config = dict(
    n_layer=12,
    d_model=160,
    n_head=2,
    n_kv_head=2,
    head_dim=64,
    d_mlp=960,
    vocab_size=4704,
    activation='relu',
    norm='layernorm',
    norm_place='pre',
    norm_eps=1e-05,
    positions='learned',
    qk_norm=True,
    attn_scale=0.178,
    bias='all',
    tie_embeddings=False,
    parallel_block=False,
    init='uniform',
    init_std_qkv=0.0347,
    init_std_o=0.0,
    init_std_up=0.0347,
    init_std_down=0.0,
    optimizer='adamw',
    lr=0.0015,
    lr_mult_qkv=0.7,
    lr_mult_o=0.942,
    beta1=0.95,
    beta2=0.95,
    lr_head=0.00501,
    grad_clip=0.5,
    warmup_steps=391,
    schedule='wsd',
    decay_fraction=0.94,
    decay_shape='linear',
    final_lr_fraction=0.0,
    batch_tokens=8192,
    seq_len=256,
    doc_mask=True,
    z_loss=1e-05,
    train_tokens=117000000,
    steps=14283,
    dataset='wikipedia_en',
)
MLP neurons of a small language model. Each row is named by its layer, matrix (down: output weights) and neuron, and shows model dimensions 16-111. Each number is 200 + 40 x the weight over its row's rms, rounded and kept within 0 to 999.
After each neuron's rows, "fires before" lists the tokens most often just after its 100 highest values on Wikipedia text that the model never trained on. A number after a token or word is its count.

L4.down906,222,173,265,189,296,207,145,289,133,217,163,228,202,276,181,194,179,181,154,234,182,225,218,187,160,266,255,126,167,281,262,194,246,219,206,143,202,221,161,238,191,218,237,189,201,185,169,261,164,136,126,229,231,184,135,158,184,186,228,164,276,271,129,199,189,179,194,127,152,199,261,225,215,164,216,174,219,199,284,188,184,226,115,162,160,177,172,200,179,215,176,202,172,212,139,159
fires before: "9" 36, "0" 34, " |" 6, "2" 4

L9.down2,220,198,218,233,195,208,282,149,128,190,158,240,156,219,242,208,191,186,160,244,225,220,201,210,139,192,187,228,235,258,170,253,192,209,283,213,226,209,192,222,156,202,251,286,272,290,165,222,190,259,163,216,187,204,174,186,277,169,273,191,147,206,178,258,175,262,161,250,195,173,261,247,216,173,227,133,219,204,165,185,215,215,238,125,143,107,246,240,235,173,215,171,211,168,87,220
fires before: "0" 17, "1" 13, "2" 13, "t" 9, "4" 8, "5" 6

L8.down932,183,148,210,234,158,130,212,342,208,201,185,187,133,132,207,199,177,227,190,277,132,191,265,198,160,184,254,230,259,259,205,184,212,195,196,164,249,229,182,130,122,147,204,205,120,171,162,223,122,252,237,192,217,213,133,240,221,205,222,154,188,197,229,245,233,297,246,211,240,163,201,227,248,174,219,123,201,159,212,182,208,201,220,230,233,229,248,277,194,131,215,187,195,181,134,153
fires before: " " 39, "0" 13, "1" 7, "5" 7, "9" 5

L8.down471,246,207,269,169,245,256,221,252,146,201,230,258,265,236,254,202,157,182,141,165,165,196,247,228,159,180,198,146,91,228,310,176,291,203,144,207,218,154,252,176,166,265,214,225,200,121,195,179,203,129,138,190,244,132,144,180,183,210,164,233,181,217,213,253,187,178,193,176,216,180,142,159,238,205,222,212,176,180,179,188,193,174,216,207,246,218,186,220,205,165,188,202,179,248,170,176
fires before: "9" 86, "8" 8

L8.down645,219,206,175,235,170,179,197,97,155,161,166,287,173,176,211,247,188,209,143,266,240,250,215,245,201,208,265,192,202,262,192,240,250,264,267,233,176,219,175,246,195,200,137,191,216,247,168,186,103,177,197,160,192,231,129,211,225,185,243,213,162,189,193,195,242,226,156,192,154,186,211,246,201,191,217,175,243,182,223,286,131,235,205,166,242,201,254,169,260,214,248,194,252,190,234,192
fires before: "2" 36, "1" 16, "0" 7, " " 4, "3" 4, "K" 4

L9.down471,251,169,171,191,205,230,198,282,239,219,222,171,191,156,204,208,199,145,138,186,178,265,100,197,282,169,142,220,159,214,236,279,170,234,197,234,238,184,176,145,278,267,213,218,186,173,141,130,200,204,146,169,218,218,172,173,205,221,210,183,202,324,307,203,215,225,184,192,215,211,145,240,193,140,142,200,250,210,204,153,200,264,214,235,254,171,226,245,235,178,156,268,207,167,145,140
fires before: "0" 15, "4" 12, "2" 11, "1" 9, "8" 8, "5" 7

L9.down762,177,174,213,153,270,229,176,275,230,231,231,190,186,189,186,169,176,214,193,206,212,180,180,208,269,227,222,161,152,193,160,159,217,218,221,158,162,156,279,207,200,306,187,123,160,214,141,157,195,130,126,55,175,144,167,195,163,207,190,219,159,191,220,196,135,212,268,168,204,158,187,208,188,199,221,271,212,166,216,177,211,270,146,186,271,268,184,225,211,253,197,242,200,184,120,90
fires before: "9" 42, "8" 8, "mer" 5

L8.down501,225,228,199,129,240,253,271,173,264,191,177,210,144,184,255,153,174,172,237,223,245,209,199,224,184,196,239,171,202,168,190,162,192,190,137,216,242,238,182,184,209,168,212,180,214,226,246,262,258,228,219,204,194,202,154,162,25,134,218,217,186,239,166,205,219,171,234,189,146,190,203,190,232,208,178,228,179,252,204,143,231,186,171,213,169,208,179,169,222,149,188,264,199,187,113,172
fires before: "==" 30, "The" 8, "===" 7, "=" 6, "In" 6

L8.down729,212,148,239,189,238,173,321,137,152,190,222,256,184,212,223,212,190,180,182,186,226,184,251,209,227,202,222,202,192,236,162,214,185,215,125,250,170,164,167,223,220,168,187,182,176,201,178,188,168,234,182,212,189,185,183,221,0,234,187,161,217,197,208,188,270,155,276,226,181,224,248,203,223,229,171,201,189,221,195,170,200,189,216,172,176,236,215,189,168,172,185,263,196,172,175,159
fires before: "==" 38, "===" 10, "In" 9, "The" 7, "|" 5

L8.down752,96,136,177,291,247,240,172,251,147,109,226,158,224,274,227,220,206,206,184,212,161,210,186,198,177,167,174,202,214,223,207,239,221,195,153,206,212,204,194,208,196,174,254,218,148,231,77,115,257,239,209,257,156,227,194,126,215,159,222,143,161,229,238,246,211,195,153,266,175,176,173,238,184,200,154,219,159,170,264,164,211,216,255,204,178,177,220,214,228,204,235,233,178,217,177,295
fires before: "1" 39, "0" 19, "2" 12, "3" 10, "4" 6, "6" 4

L9.down9,211,163,236,242,192,240,258,241,211,194,146,176,229,200,129,136,199,161,171,154,265,238,193,200,169,241,191,161,201,232,213,234,190,153,202,195,242,172,219,185,230,181,167,172,232,246,227,200,125,187,230,185,237,213,201,134,257,223,215,116,234,203,304,179,256,266,182,232,182,214,270,201,137,151,177,191,220,150,197,185,161,219,251,164,162,242,278,230,272,134,199,212,195,111,190,196
fires before: "2" 22, "0" 18, "5" 18, "1" 11, "4" 9, "3" 8

L8.down51,194,173,187,199,264,243,257,152,220,177,212,228,180,191,170,211,113,189,170,204,246,199,264,239,200,203,231,163,216,225,198,229,197,212,237,202,190,201,184,200,224,224,216,203,251,191,148,233,208,201,112,174,222,178,167,237,0,240,176,196,213,170,212,190,265,217,276,246,177,194,310,197,208,179,124,179,181,193,238,183,172,238,205,171,154,217,216,212,168,185,231,221,196,127,146,176
fires before: "==" 34, "===" 11, "|" 6, "=" 5, "A" 4

L8.down134,222,172,162,185,219,171,270,244,152,213,123,232,168,188,290,195,165,205,205,235,194,206,261,172,143,172,209,265,232,220,208,235,209,169,299,149,255,205,197,147,168,147,177,237,179,192,95,209,178,157,156,301,197,244,175,199,214,171,233,79,240,215,235,215,243,160,259,207,152,206,184,235,221,172,182,225,185,251,212,167,310,178,210,159,167,184,144,180,291,245,218,153,193,150,260,213
fires before: "1" 59, "2" 41